config = dict(
    d_model=512,
    n_head=8,
    head_dim=64,
    activation='geglu',
    norm_eps=1e-05,
    positions='learned',
    qk_norm=False,
    parallel_block=False,
    init='normal',
    lr=0.000495,
    lr_head=0.00819,
    warmup_steps=309,
    decay_fraction=0.903,
    decay_shape='linear',
    seq_len=384,
)
MLP neurons of a small language model. Each row is named by its layer, matrix (gate and up: input weights) and neuron, and shows model dimensions 0-95. Each number is 500 + 40 x the weight over its row's rms, rounded and kept within 0 to 999. Numbers have three digits each. A neuron's up and down rows have the sign that makes its largest values positive.
A block is one neuron, or neurons of one layer that tend to fire together. After each block is what it responds to, as a language model described it from the Wikipedia text at the highest values.

L6.gate445:458467544532488539492571528487475545460509476476550529467489500494452534513464469394527534506520509510575466541502503497490569469524568460462425493536451479561487537487554562546567434519498514536510461515485510446492511459476536460451536478449553494504495519555519471487545533537461503553
L6.up445:477487552515473491550541595480481572455490488390515511466521502505480509478424473516506515425516521566529446476570470490529566409497573412509451503452531437485504467507556519428582479518482522528547518478482388480480480452470549474491504514533513480459573442504471514507542487523454511494
Description: First token of a sentence's subject (surname, pronoun, the, possessive 's) after an introductory phrase or comma, e.g. "In 1886, Hoffa", "Born in ..., Catanzaro", "Edgar's".

L6.gate508:483530461486460499457526535504557460528585398476458474526470497517534531455511466461453485457527538525466464473496516501532490480445532455594512502474519461558481478403545494477500537465571540525533475496442449441569475514567555511490486478534534452492524470484460488513493474567473489559
L6.up508:513551507437465429491482515540471432498493502549501563522554475488535492509487504489464487513498559563502578462428476420489461510569494510461516512431517450496533547430506483538485484532513626502541522537512520578550474443568488538491535547465539486478518526468493471468535566578537525506
Description: Token right after a day number in full dates, mostly the comma in "January 20, 1990", or the month in "15 April 2014" or a table bar.

L12.gate395:495460462524585503576534512513451470507486555511563507522521584512485486447488483522542564523489509482480461496475450521527514444514569551532522521454455441499444449515454547482579543486523544545500530427526526479526437474498546478465493540517492494478452435578495453577534481498518497470
L12.up395:481450460522523448520567452477504498485498492521554507490469496522483525459519514478552457423444468517459473530525475526550502434443454476495509506440526514408460509516497545482477568545543505557413532457488532444570536443556536473528548595480429535495515509560501534569520503514511535511
L12.gate634:433449488443507414459401537570527483519499507574488593472497570500515561519562525515563509527514468553550487481530583485535453534583515520540558494502481563438482425500509464525449487498487510495525487539506494488509450485512427473429518444517480502513547442582568518518574439435486529499
L12.up634:487486570482538464474456516538551542534440466554548524504483505510474565528520496507562544444542502532523573516553563475474501486511502451535438463513605488430457482463478489554528480463481416549541472569510449504478472541469477424466529534504523557526448519514569520500521479500503466449
L12.gate640:529458611462547520518511517402515506474454482556477499486474523516477458475495489530579524507435486585538451516532548483493565479577550504514530542408507547487482528521487517566452563572446504559472517468479539547567464461445517556422474516492544501497451475535541537491561451475470504433
L12.up640:551475485469511501485521441488526549503466492444539532463478564499509508521437365458530539509502544524402532494512493512583492428496482461437539624477507536517517560562422535512451526515475440499480508533532551459547488474554467504448494480570464442493453490475516516521545452542438484482
L12.gate655:472479475485559561518483521462496508532538523531463495524501517494482480450499473552544488463472542515473462462499399537542551558467501572468512521503491551561511501459470510457526558379481564472459532456511464471553503445465476538456487393499579434479513496493508587539502494447566509516
L12.up655:468488498476537558530485515479482562494484554541519497491519528434435532408472539466551469498526530510494454495517380598535587493501525516530572490475511535488480438497496542423526552441531535506524503434505581541447485429558428509566489475495520423522461549552583557551518401407478474487
Description: Mostly tokens in Indian-topic text, such as the dot in gov.in URLs, name pieces (Baruah, Subbulakshmi) and West or district before place names, plus punctuation in tables, coordinates and census percentages.

L9.gate6:494572491462500478470522439406562502504458430565514479516491491584548503502445526499509473441441464531493508498556504518550516457438454447607566497582459441533479496456504476475506432556507431536490560528451533489464435535518505560452458496521497522493547412536413532547485481502507507581
L9.up6:582519419496552532555508530526520460563470543470519415542502515517567543493532526468534512555489414510480439515442529480537501502555505584512488470506455541492524482482506482480468579487527478527551425549483540503597465533514458527535538554523471516508532469516494465541447407516531463493
L9.gate31:517445543589446518497491440488453528441446500578508528560465521462490462444427487509521422517534543444478459423441493561501515455471543509507511524555427439492508536491559531490531473518528502491513500507495453419510433537492498531526519512495498467567504481521466484519468482452565546514
L9.up31:567528440479443514487483460494530551451424469437552496504516455467518458493477468503487520570460480502468498451558491507480481497427531496521508509521551417495489485454515519490434508476473499489489502464554506561428443475501456482529508496486496508512457499450505487520456628561559400475
L9.gate51:511515488488544373479496483467468569590512440522510496450579439523484438432475500540509470487485505496517511487562500531492473531506507572572523472497507522528499522485516472517442574458492515488528447550472470473485480508486541543536555521479533469512565513478496423447496534521428421545
L9.up51:498482484502505504494514492511505519482519518492526456586536526471548406503441483535488540501434509534457530476481474489541449458551499507547573468446482545509585568479527564507404471433492540478531505579442552500471503504459526511555491460565510496511491539462508511527486542582485562460
L9.gate125:478502477498504515532461494502503484480492436491598481512523529558466558483480439482504511499427491521546502551547441556583483464483475505504515428506597564502485531468476566531479508490418495448524496512466443372563435537497500509498553485491463484529570544525436480490528504499567463469
L9.up125:480525503549518474576478459497495493535507507557499521467489532515519474434494508527531482511472560528559505530526464488488461487489506516474504460512506478496541501474476582562495602509486520489461451518419478502523494543497520471538540498406486508516518525501483456529485494487527514477
Description: Fires on the day-number digits inside full dates, after or before a month name, as in July 6, 1942, May 22, and born 27 April.

L9.gate27:501548492487501550514441537400510500482440396440532478500518517537541623499543526546524504523419451476540565480537472415506475483453487495401498541520479536519457509506467554517546532474506565485479522486527556463543504532406410555491481521480539490516476487491490394504516529543430457493
L9.up27:480461532488517519405531582517549585526538539461555518496481469564469519538498545501491523495504449504513447520573506507491575436547522524549448526515501457476456499478505479488482556566467451485513535467514500506541447453489561465515477549536470404480567524504528523408573530502510537436
L9.gate37:391447465550568491471464615486497529475591517416535465537558491523551578514506510549468498477473478532491473530588498527566604547545589554468510481532521438541497443452476488484472508509549445473518545524501457457497425455454501417490501520483507452486485478546508544489564474545559462589
L9.up37:518459551516481481488546580463562565507511496491512529491487447534470536530488422524461461562525469470530478514537543452500501450533501482489489552506433513486524473517579511469512475555485499543556480485425506477519487463416573472446515475535488475488532516501517403438517497526473446524
L9.gate149:444549496536462495453604504472564539463538457431512463485560487473529499450522450484498546409560455455544434471524539531456510470460473506501510508510531554492501519522460496574532554483554455514485490450505548506541516459488455518452480464543529505498478500491499476496506509507500500585
L9.up149:500439483399543517436555499521416506453525542455529466493442450498501557523534449467524431486492449504433482532480542488492511572451496498501501492523444525465434543541510512472527471478469542501460496475503581538530498441496443534412480514521474472511528530520513486504468515538488493445
L9.gate506:537477500568463442429588574478539602406487566442520520451478429549450543490474498531523483534494471471535511540521496483536510443536565452521472552556481468545533519523506493448510533577493532550541546439545461504512515480469599509466564512473527485502483536515541447489499510506477520489
L9.up506:453505473468449546498500511588421453494511564455426539557512462540506490467547537468465504467533470457480456538566448544499521587512520498444528459504543465533413535406443490485470516531558464444420527460565428488526518512479433483479472514477542492468477494528531544450492566508567475511
Description: The last token of a sentence's subject noun phrase, just before its main verb: a head noun (his father, the museum), a closing comma after an appositive, or who/which/that.

L6.gate413:470512500425535563536531465556436474514494515490490551476528505493493567554507497473525527478457505479527541476468458517499496562500467564492422527521450471454494553433490442501572507498523485509537570481551549551577596405521455523464542504468604506550497466466459544526522471534510571579
L6.up413:513468450470543466402450528517512479527555553552433566497537458512490517558487495438478528527523491514489481536547530527519514506548468512415471515455431564432492549438492487522435495527551489561501526510580476524439478509484456521502512498498434523545566419556572447507516489481497481463
Description: Hyphens or en dashes right after a word that begins a compound, as in armour-bearer, runner-up, sister-wife, also in scores; weaker on table pipes and continuing words like to, not.

L12.gate174:469433472480540557453468521435460523502458486424547508525444496530535490493553591488599544519504537435485477461506453446526483491544495513545477543486547532445507405498510483444574472497474548513581471507504470478496522463462497472473547526442484464524522483530529447496558502533450466453
L12.up174:563467500467419519500506511500513528458486526543537468571523497487546501486422488512520495566470502392532476494572510415513485487497514489570440492456468536487539523528462527520452565566599517490520527501476476530473520488447500525550482475473510483567486526528487479500618526503481541468
L12.gate200:474495531460470510483488547460566485492464495482541535485512452499487534548471538506547549522571471522578537432548507520453586478454509463481452491518392441542487487506488520536579552491462513493561507438441489472493580473417489492519487578440560499532468494571510373521476470485446519467
L12.up200:543451503593504532508503526487506483465415490401559464488531467449501544485505486466489494541528516494481442501589492444434474527534494446484554569526527472501529513470467481485437508588524485515419539440499434427525478471483537507509566541482520477542529467531495511477511475591486538559
L12.gate336:506482493500476533519505489508558470418567424512503549493475529474502484465529600507506523585476498569467493543545448507544539481538525533517525531459573519455503513491522456608469508509493522451518418494565520543503559450570508449519457450516493564544579464562499460578556512550477527544
L12.up336:510486517437527540428519496538462475518540407459572451435519455469511551443504534555531521522465502557544443544542567499547440510578549453510484453534545470512464500536536499520546494470509449481461568550528520542490465474520451528526464452491519517486499559540556532497498517462532466425
L12.gate393:451560517525476512539529548449518507574489523493483594508487450517493499531518461516491458568506516478537513505511508485458526503516514491455508519525438453501490482527525559504549490440426495543510538441411492472432492571486587479460539486501509449431500506545455414467498482438491491446
L12.up393:467525548528525506486535554495557500468436447455502511439492468532478579546418548543490528500539458520496530496553531533470522504518529503456486548461517502532480524494463471488469482518478465573485513486477499438527520457506530430505459493430531487466525531557561463451516552504489494483
Description: Subject noun or pronoun opening a clause, right before its verb, often after a comma or period, as in "When Carr has", "he served", "the law was".

L9.gate108:513467528567419504485541577556494501515530524514424463415599416520516488481528454559492521476477447485570515487562501529506481459573561534550560408507530495541432520391539441503517542552507548525506536489523505474590498549512494497447446512419486529545476519454557536542474489504470530460
L9.up108:534492526511436565505521516577502507447513448519414461441412488462508518453415554513450437473542519492449499521541539483550509514466515545475511498534559541511480539474590491503437563598529492501550475512466488517508508542456470586446489539529480456520485489504437430467516526504480532539
L9.gate160:500414513552513555528583470531514467553475474500461439481521510471470507487517501482474564494524540539509512494513409449556500518406426454539537534564479574531594570454410467522466455479471485503540512578447505506479505449508457513495483465492593516541485500504440471440490482563534534516
L9.up160:406460383529529473530537525483537395460491492484451475491527482477476461580542551442457539423593495476516525555481511514527473499481581468506504469475480500510514497575443446535534476429428495521444494539459494526440504497510448575435519542542531454530490445445460410480479446500551495473
L9.gate292:504425508548442544525462476567476495434439531442485518427417594525489517502486521509520526474471476461518603478510421544506532546471535503492571544528456533477487520497463472495454465546428435504496503497478498545482534463499406447456520568496494551531544489525573414556484477542426505524
L9.up292:518430492582512491424519559535516390455534548545520511449514478524559508494417428450527489528434538466539487439459533507574536551521464487530410515539495495514511553488446467518544490481482472508454486557483463537521495567554488454459539574537501549518481499549544444555474519464426471531
L9.gate442:493502475488487544523550465527493446471445526487533500522501511437473480480544497492470510421481429514487405487570532546484494518485466519468478529498391530504449483472512422513515488492470495506582540547433454521518469513507531467413454497517592514450529482492454484524513463544577484533
L9.up442:513410482541437472493488552559535423439513449522472525497554433517521487509528474498507421446448486471451541459496562449508516484553512509530609497473515498565450543449544524608492547512465471475549552485474485522587570509519571450552528479479434516476505583502511567482464432517446456526
Description: Opening quote marks or brackets just before a title or name in lists and tables, mostly songs, episodes, and games, e.g. "Raining Blood, "Early Roman Kings; also year-initial 2 in 2018.

L6.gate431:561344587498471512488546460465529476455483464540445505566488488533507432483397548498539543563532516442438509467471426510509470485478493539479520519546503550485508472515550466526479494492547540530481461507439460521486512528458410492498534485490500429541499468474508466497500505537451434481
L6.up431:517496488499478539454480409455560453491480469412473522501543446524514573524447506560488488473520468488460527549548572489501529501523517489448582527510521506510515484487468456470503502604490427508461468487445477454479507556524456557522535459550432451486526430559515479478528514552504541491
Description: Numbers, numerals or letters naming which item in a series, right after words like Episode, Game, Issue, Division or Group.

L12.gate82:540582481495443500485542552527414489512541524496482495430559566510506498549558583479450462486529517503545477532554467512529575443426505483539485480446487474490501532515550498534496447468495491525516537520481555467484476421576465546519505453499471477529506485523516553483542535430478468475
L12.up82:505489556554481501420487427507490491501579472572495456437530514574490509580459483426435500520564517463518484479504466486492485544522493472497529526492502421468503528500524498541534456567489450497481555475542453454570495473505504538553463507431559497468538520457439483544469490494482434453
L12.gate137:475505444460548420490510493508494487540504448482501506602436461497515503559480428486564552517530541555536437499476450471555549417499522481506565511584550520539519514496520500531480461485487502486412497548579437503536487572523474562494543489488413558554585564524516500523421525511544512489
L12.up137:485486485534469552449493544512475484517450509492464524499496492466499482541432551509484473452552519425537531499545489501539458496441554469533524497556542503517504514495470532505530557469481479534419496484495497418511527526503509462513591435414500484501444556492510507527524543546481539544
L12.gate242:526528572479450505423520491518424436512509491483575502493483517505466523443447552464510516565496497461482480518534449486510531513507537538454510605417544503495520496490542467529474548475514449458447456513535476441510400472565505499513542468516525508513433524546494450446479516580520458494
L12.up242:512516506448521483503568525548487512439496510463452542520515468481494479556502422482477486466538448446564484496494430464541557523552534557530449461461512536554461520578483489473452493538490493521569508466532537529482546486496499492460493539441526503527482448482515521515431500490508526463
L12.gate477:537494484520490509449528535592469509469479485475538543443538506523491502537466523477507482432543472498492494444503454540557547454545521495540498483442398546547477592488459455476510488587553442446447518544525456495493496478573487455536569531522529613512550525503476466512441450451455498564
L12.up477:553484510538460533509564512539498459552476495485502457512525498488539527477502513474497557476544413473567472524512466496596527485481567468506573541465452545527535526490573552530488485497467449476497468538484559533485564465535502477514510540473589546444495541555499486521464554476516471556
Description: Fires on office or role nouns like Secretary, Director, Mayor, Professor before "of"/names, and on digits inside numbers like goal minutes or pages.

L6.gate615:401485499572499440486543619519501468509557462515514508470540573453521523544524546520440479441528526479485444487432515520498451478574533521520515428456469489457517495497544519549552486473520500520506495522576496612558457441475552498417574460459583543506585500492455480515580501466527550549
L6.up615:451560475557459501491486465467483530536460583452487478470540510503495561564376489559516520448541536499482487453534510465496568503480483517538534496435435489472487532526473549516489477446432520481487476506515484453525519528481510482530483423502566534554582471568527495545622503468494556521
Description: Middle words of multiword institution or country names after "the", such as United States, U.S., Marine Corps, Red Army, National Bureau, plus ordinal suffixes like 12th.

L9.gate355:451462596501528584494460441517452481508587520484507453532473436503482528412459557438457530550504461492494430457532461517513546506496418548526484498443538533468528555548477449482531497525594473425513523489563535512420500459438478530454502522482509570512438486499584476510519567561490495485
L9.up355:514459498477504474452449431505441481485551497521477459473485443488534508435441501560548462492554589507504407494494492535459467499521490510521521431455493560451513435542506460517576509515449477474508507523513486491484448433518502579482513482511525533490466458488500496485453515541512572476
L9.gate388:454492473497467502483551450434468514574473542518517452489529535496537505489495477498546532488548457492561461513442476537569543455454482510519502582487583483405489449512558557538482469456571447468485548518508518524454439552467484486547514489507470587517518577553530498558434495434533500507
L9.up388:555498487574482473418547510449528487562477460529436474478528521512461523464492561564444464445546510451520440458462533546485513461448529470516542505490548523467456501495481455503455389489554470516423547502488383496497472499469516540526432508482510522535531536513519553495524505467447528475
L9.gate466:506499479541559501509417560500481445498473519521550466522556507480488525609519476515479625535561504480449459490538487545550544419493529528580490574480510492478508464489467588523558541444541436432525504555468501526479481468547483532469508523508578500536487559550530456523547462491525502545
L9.up466:522514562538495479482548508529519559474514526428488517426509465497497562485467498508468506445538519519472508468484506499512461516420490505472468487526445399464512482551485546476456480462493523531580472470531408528516472519442587527462421586478498471514464457469475554567453543484471393503
L9.gate590:491480488489491525472555516498506490541465584473464561450560480523571449519509459500433546487475496493462522487499483495557492486479478481610560474554477561560527518545454531508478527456450461463525497531573437475484488494479547552510518469547542510534436560530527491553517440525421478460
L9.up590:553559527513530546456467499511518481519581504474578501498410492516459506545540514503519531505561473473483446498468468513519588475458481563502491554460499477478502526526509395553617463435527565553507520508484520504486548435517505530499515522476401505464512540484454513489508542517453474610
Description: Nouns naming a field, sector or role inside organization or job titles, such as Inter-American Music Council, Science Division, Civil Aviation, Foreign Affairs.

L9.gate38:531528469580511488533528519480554530493503460492471471479457548493537503568467513549478610478546580527583493513402505496539539506418498467521491456484489441550513462453420485591490501505564454440487520521474466463500472511461438565458477395476556431525444574476438508500538520458492490502
L9.up38:519447484443490536456502523486487500456448495510531526489451559473498459479428548486550527573470488538491471435536482463516503535523554499511579567528464552501503483480557493516458574533623483453474494510493491520566507429524523511534615484479478507567548526495547448479457499445496498525
L9.gate105:579444527511521546557541422512451471455559481545447505561511516551423544485518500448485413546487462510473479541479484549485476555526487507453511446523532494445429504571531481494556512533588480579551412474454527465465423555452451484540487510430520512480518499459480563528504477502506493522
L9.up105:543509486497612545532546557498507415520514487553482534568492440509502439484507470432440525454526465527478432515464492515471479529485495513482492510485463474513494464414433421569516475497565440543471486545516458486529471502535542444503505541466540540465525506484456512521529420516542448561
L9.gate624:460553503500431489541516533504449505462492499566437504424542455474450503594486508489505462525508535513498576570576437558544498546501474459481479487445410506631463504454463532437541465464587424469559542513487468472502502498531459469522501536470509485515507588485493555489521522544536499506
L9.up624:497507533545509467522513521496536425450445480490551437560534496509581529493487503511505520504489461508508531503558461510491463566536538482502568546535485505475543461406556434543506458510509524529534489493499512559521499489537476545518503431548531456503586577517417497479467491501559539536
L9.gate651:518476506478510563533452509510532521525501517471478566433452517509446492515503468507432456473510574541465454514529489554465472545457517542521505512453484474535490474473551466435509498475548506489419528512489482484482528505453535567480513467513559466559466488502387535533625487473504488489
L9.up651:543499493496547486487515483518499540449475518481519482511496522483490513528441502510528579536505515574470430534511455572574465471599493477506518537462456551541454500482501476446469453460565478518481526520544493513459419476488454489444525366553518496507422570461491504539524439445483547486
Description: Opening parentheses placed mid-sentence after a noun phrase, starting a gloss, abbreviation or aside, as in "obligation (CDO" or "temples (Pura"; also opening quotes after "stated," and spaces before numbers or dates.

L12.gate486:534500498467534511521531467482469489493528450534486520514435496474532508459538444465438527453500613473468536469510475521451470568510485426506418516494492477426494412514431473528515491547513498470512545530521481479455526538562458531435485477532490545505519452467532540515505468481523440526
L12.up486:448466432487508502477555482458554511475532552538495449538516506469485482488483499491499489526497597495480539517448502494454506495521461481463481507519530481467522472438427522495515566520554518483511520606498530490516459478450520500530496467571515509519456481489553496453581426515497483474
L12.gate513:495503546490435595580525475514489498493485516504521426441497567460490433445499519578483486545534542504480463449459479439454593567531573528472510503555491430460551559491491485450558447431424505436546470527510493477488548510545460543488551481401485459503491489485497463475551510502494509498
L12.up513:466536503472469511541544466492492507505527485494388510456428534478466448557476486460476463539519514454509412498475511503486586489409438573493571548575426460531501545473505491466517442535458520443484488539463498478539427516498467539465482515524428466557426421490511542508428494457472543548
L12.gate639:446471500504498490469495512459443505557484498585454576479442522531513493551511583578516510478510531491518487457524540502530476536489564511527550527628452427435576558542531517533528526505422548527549451543507472462502542456505451454524605523605489590516496424418445520484486445567537558471
L12.up639:466441556540476581489527548447448516427492541512542499472521518548432547487476524531483581496551546411382480458512493475521570563488505538545550528483512527489519442491540560418569558487453479518362551502460438557475473458517446514516501551475525599490469491466567485478542478490504509495
L12.gate697:525557506500535502560536579457503504556503482591474498463448434515522484546511469501495530490461558495562543473444550477519527568417518550540448489483474487501555468446495489554497513506392596466502547486491529472454455541477479544401517492502482476526472490480499467537518519464507531551
L12.up697:421552454557506468512558543485463530502448549506539475549598505499514444474555467469441516490524494493510543481473445463523519429449430486540477476517501436559507512482493552482518452476562519469563445440505539476479561492495502479513538536464474546499484538525442465496499426462494509500
Description: Mostly "World" in "World War I/II" after during, end of, or Marine Corps, plus FIFA World Cup; also first pieces of multiword proper names like Atlantic City, Costa Chica, Eastern Illinois.

L9.gate54:516556588481508508567538474473547461480405457446533409511496501493489519488451450435473539476500479482540505534503518469483484517551565528553463515536393524496483548477554505459489516537467511477544402559463463493489420503503413467454503466496459485528552507387509457483514547516565485513
L9.up54:500538491470541475533518421499536507556459495461499522536530467457507470487488479636469591471547523558483504467497539451473535519453507507492522389430474456487492434495514499514450523480519501490519485541511465480516530524450527536418480484422498479578576503465481533455518546482504492468
L9.gate69:516517497494420548470521501404484487452484511481484432528523463454492497507458480595475450525556519500500502569458520479472501482504518518538547429492472474507452512467439537515505441554503477483533498536491465465436476518449462495480517561444488512503548470472467551561500511439483511510
L9.up69:509528551544430503490479464454470551543527563558522465478570558472535444510523478483464488482483511511468530435488548483471565507513496528481536509444471467456511482472539462483548474526527522518531498518481530479479484479432455465521489482558519549442497452507531492499502567491521515467
L9.gate614:471520501448465513611541531516484559478568471516532549543507471457548498511503443595508545467490506552536495473458504521543505469478589473524587475500432537478538468473487568593540445448540536484555449520447440597508554512520471502474523504454542468537525535498469555485526499533518524461
L9.up614:458531530546457496499484492515508506574501486480489499538499429461485504496527515478564505512519504551486466489467598527504489442461403368541466434479477458476495470454516503521530491479508563463509498524583456467558448488538524515456496585458428480510516502464427525428524511509489415500
L9.gate644:460515445416518556502456535483535519532546444519545498587507444533498555452486481507536507497523503479481568513467517558522422512462560467502492480447501542467502546536488494435520491467520491454438473511530456419499558521427449533451577537485575532500595473440481471490515460479501482447
L9.up644:435559505538465478502470488467452469452521454464477496505527495632486519522483531506526479520523518466479515506560534541464429493483529409566539460433448523431493425586544517468439467537528507472523499498497491469459520547502380497504518495498497522526541468447427502470494491484490496462
Description: The first piece of a word split into several tokens, often a lone m or M, as in m-ango, m-ope, M-oths; also a few capitalized words like World, Austrian.

L6.gate128:448474463519514442547561530493522486536542455489543486476466520501433535505491523520561515581511531451512489570534524417542471452454540493484516512550520474476500445442508498503418497501450531475502515475476515571520524499470457484520503521552391434521416443509517506521443531521481532500
L6.up128:567482475539505480465534554513462454560512453482524470471545562510526518491519513534475448485509533469563494471476484521585508509537497391520544491479441530412502498461502558571540455554530517583483519531496507551508457472559459520439547532470432527559505401502553462484532437489482479505
Description: Word pieces inside website domains after "Website:" in infobox lists (capital, rehab, rews, hartsvill); weaker on other mid-word fragments in names, numbers and table cells.

L12.gate129:417442478523573511521445500383479501487560502520506530496463442528447509460491515496511502503524516460504525520504533524516581517456393517509410483457520600525454431516483556489529493510451518511545522492447555551455472478514455569495513602500550456470479535466560533543510497477476467470
L12.up129:430474458412544426583434550559561495444469497533463476468480477488472550491450456520564414508553545539548474549490465445498511455493507448409487575538527413531443541520474497473531555480529468563518489460493431498510539502531548428561499510512460544530486528448531485544513555473487397542
L12.gate148:455486440503453502446509516559504543488438505480538480529510484479510569569441462527472491519607461575488493540519483453478535472460551536503512552475500551440467518557468485430493480531434448532451550462511482468496445511542488504485485533496466498518450484482492486547520447556569486481
L12.up148:479502433460485512475537550553443521478435527525450464520551480511466516587456514518455516492521499563468512560510448491491461497488511505443466563452518544488472500579511491429482515454479466504541479474496475456482479469559491526487507584507502490552438490498505508548526424532551554438
L12.gate205:462517527550522468494534507475527518541562476509487543545510485533458531467472417442555519507609433487547460527517619434483486556514595448530468516456500574442427479519506474401507569508400522580442435516512540529496549503537511536486494462444454492474574472492523512512497459580488530485
L12.up205:445428622464456463506551470452409477463441494531473539501504498515460574453432588481523452510588505519506477502509464427471494536482551370410484462477476541512473468497560516491427496516516457420464416466464516524498529479493493573511466515491463537464423490451535493541455451515460516362
L12.gate585:544533500475488538484434509446525527531479486515505512584529510492548553587529503508470530443543489478489477524550476554475445602471530451397382452459485465465483504476475483392552475506467598553450496513431446521467471544551514541473488598528511455456559484514447439495583485550538553495
L12.up585:556519555475532496509436464550551566523548529480494494475479499542496527515530572518491479525483502485504500521555482513509437519467424518462454506464489522447495491500524514465564510559418539490453557465455431517499442464496520556457521510545487497505596423478469522482467480506487593473
Description: Opening punctuation (quote marks, parentheses, brackets, slashes) that starts a quoted phrase, gloss or aside mid-sentence, e.g. described as "wine red", frogs (Acancocha.

L12.gate45:494523441502521523460462487505570523501454513489514510527516459487440489427529524456470429468570533555492499472473484468515522491502481468514471439528508565570446535496485506496528526476553472540544499578549509542578475486491569512477460526522451523581519449457524474582487404545434492571
L12.up45:500380460451461462450490502497495476520470481515410545498522489470484436521528450540516466515426472502558549469502486588494432563473454535440514483499432550558474472515535428534493522538515459558458503561572503552529515552474538476453448502508523492543539550494441504445480434552506509562
L12.gate173:535500518465554512532516483481536548496426511494508537499514506458506479497519499516452523471514542500449524458500533488489488482480538478435595546442551515497480533513537527510506554560508402567526533519564498540489485516487471532489499592499606495500499467522505486525476448495469484499
L12.up173:495541442409504472470535532476485578538508458529484407477525356535482514537446524463485493512505486480523495583499468548490526481477527489468530475479447561465474461463509529476512576497515450543540527620548518511481470506540581470462463527504496475534447517488477482545470511520433519540
L12.gate401:536474432543491497524459467459539514485462545513554598510473426416467457510499522507471504525486521543481524500470475458466451421605434515507542496536535606484482559459585466493467500618554478485503535384473494532515470487519515485477541492490497475439502486507459497435459538523497503499
L12.up401:560507484528507513604443519450569463502492474425495459503509494498507469455438529551478537541436415491460491445456543533514520493546490495586562512512464505492461577555494432463452551493536457523525514466463555470534505525464515470453472466524473522496513497551500497522530468509475460547
L12.gate495:503421484557465511544596465498533447418508435512502517466518419499460476504474543431441518547539469521519488500488496465451458514548462538491477495512528576485451503455527475483479494521537538511458530479500509560577453469481567510437504510480505502488460479481459480562528464503536465478
L12.up495:503515465476497448533482526522515471475470526495487432517445407445450514537497546502450484554517446473533454532505503477498471556526520471527513464503536548521415519467491458409499502483516496543517441507502461469506510512459525534573464476478533552492546458552515531467514529538503456591
Description: Tokens just before a new title or block begins: opening quotation marks before song or episode titles in Wikipedia tables, and line breaks or == marks around section headings.

L9.gate18:480487598544584490522494503571518533506511465487452571481542441544497446501442518500447545477477507506548487488467528513580438474490445518494485444527488517462471558517455515494541530522473524561450491524549474521460564497562479479403581499472469499523476502501473471515562462503516537575
L9.up18:500431479580552511437558462501514497485479513479467494460478476478491498455502510500432494488515497417474513483470507542487452591518457482521507408649456555478499532518442501502523507539552490542540568484583558394493524491542439529430486452426481513513545526442459461478519553488488499455
L9.gate205:522427409566466475490597456434564493470545495516553521552563510593474503495490535505525487477507574433553520499486493418505438532527450493501415496519477490471497566501572542524460520539564514435433516563496465539437481504532456530473498532520428544510557523474535525497473494457510506519
L9.up205:528526498517461475437546492433432522412556533493521504507532495539537482479503517485482486452491531520563440452486560530516466561552500495493441563496480528504432516551535525425487513484457506527497496485569458509452522611526503448508527615574458504563430523560518607514530483481480508536
L9.gate345:479508531514563544434544505446564485459475484483459475493581447476471588467502528482465521465546516456429529519530517446601473543494489548598490499493536547509504587547447488457585518515479460499521552496532489443467514411512488512502526499481513489517474499516472425516514428500525493475
L9.up345:518476535486540449466518540477592526522528516550452529456516512453447537510474483373469526475445501519539552472552563480506463524550444450540446452472504488457509574543497485513522479499434522521480566452472583420444453448381504536442501511457546505469508536497466553461520542455430530526
L9.gate674:526489536551520499474495444515466412528559540539507529533451499526513542493528483496558439578531533467485555420509532518525461485500443495515594459503492535502429573548499506509460564522529475516523507551567458552487507493479498449456577544498457474565506390476486522430469447469574448539
L9.up674:493542540500501505557571480476491515476492500491558455490488478458526462438491532451465475518528497469491535499476501468494468411568496591462500522514509533505486507494554469512532398535585473492465550476446437494536498502542446560457562562502545497503498502465467537504479468517522524544
Description: Periods, hyphens and similar joiners inside abbreviations or compounds where the word clearly continues, e.g. e.g., op. 2, No. 8, self-control, non-anthropomorphic.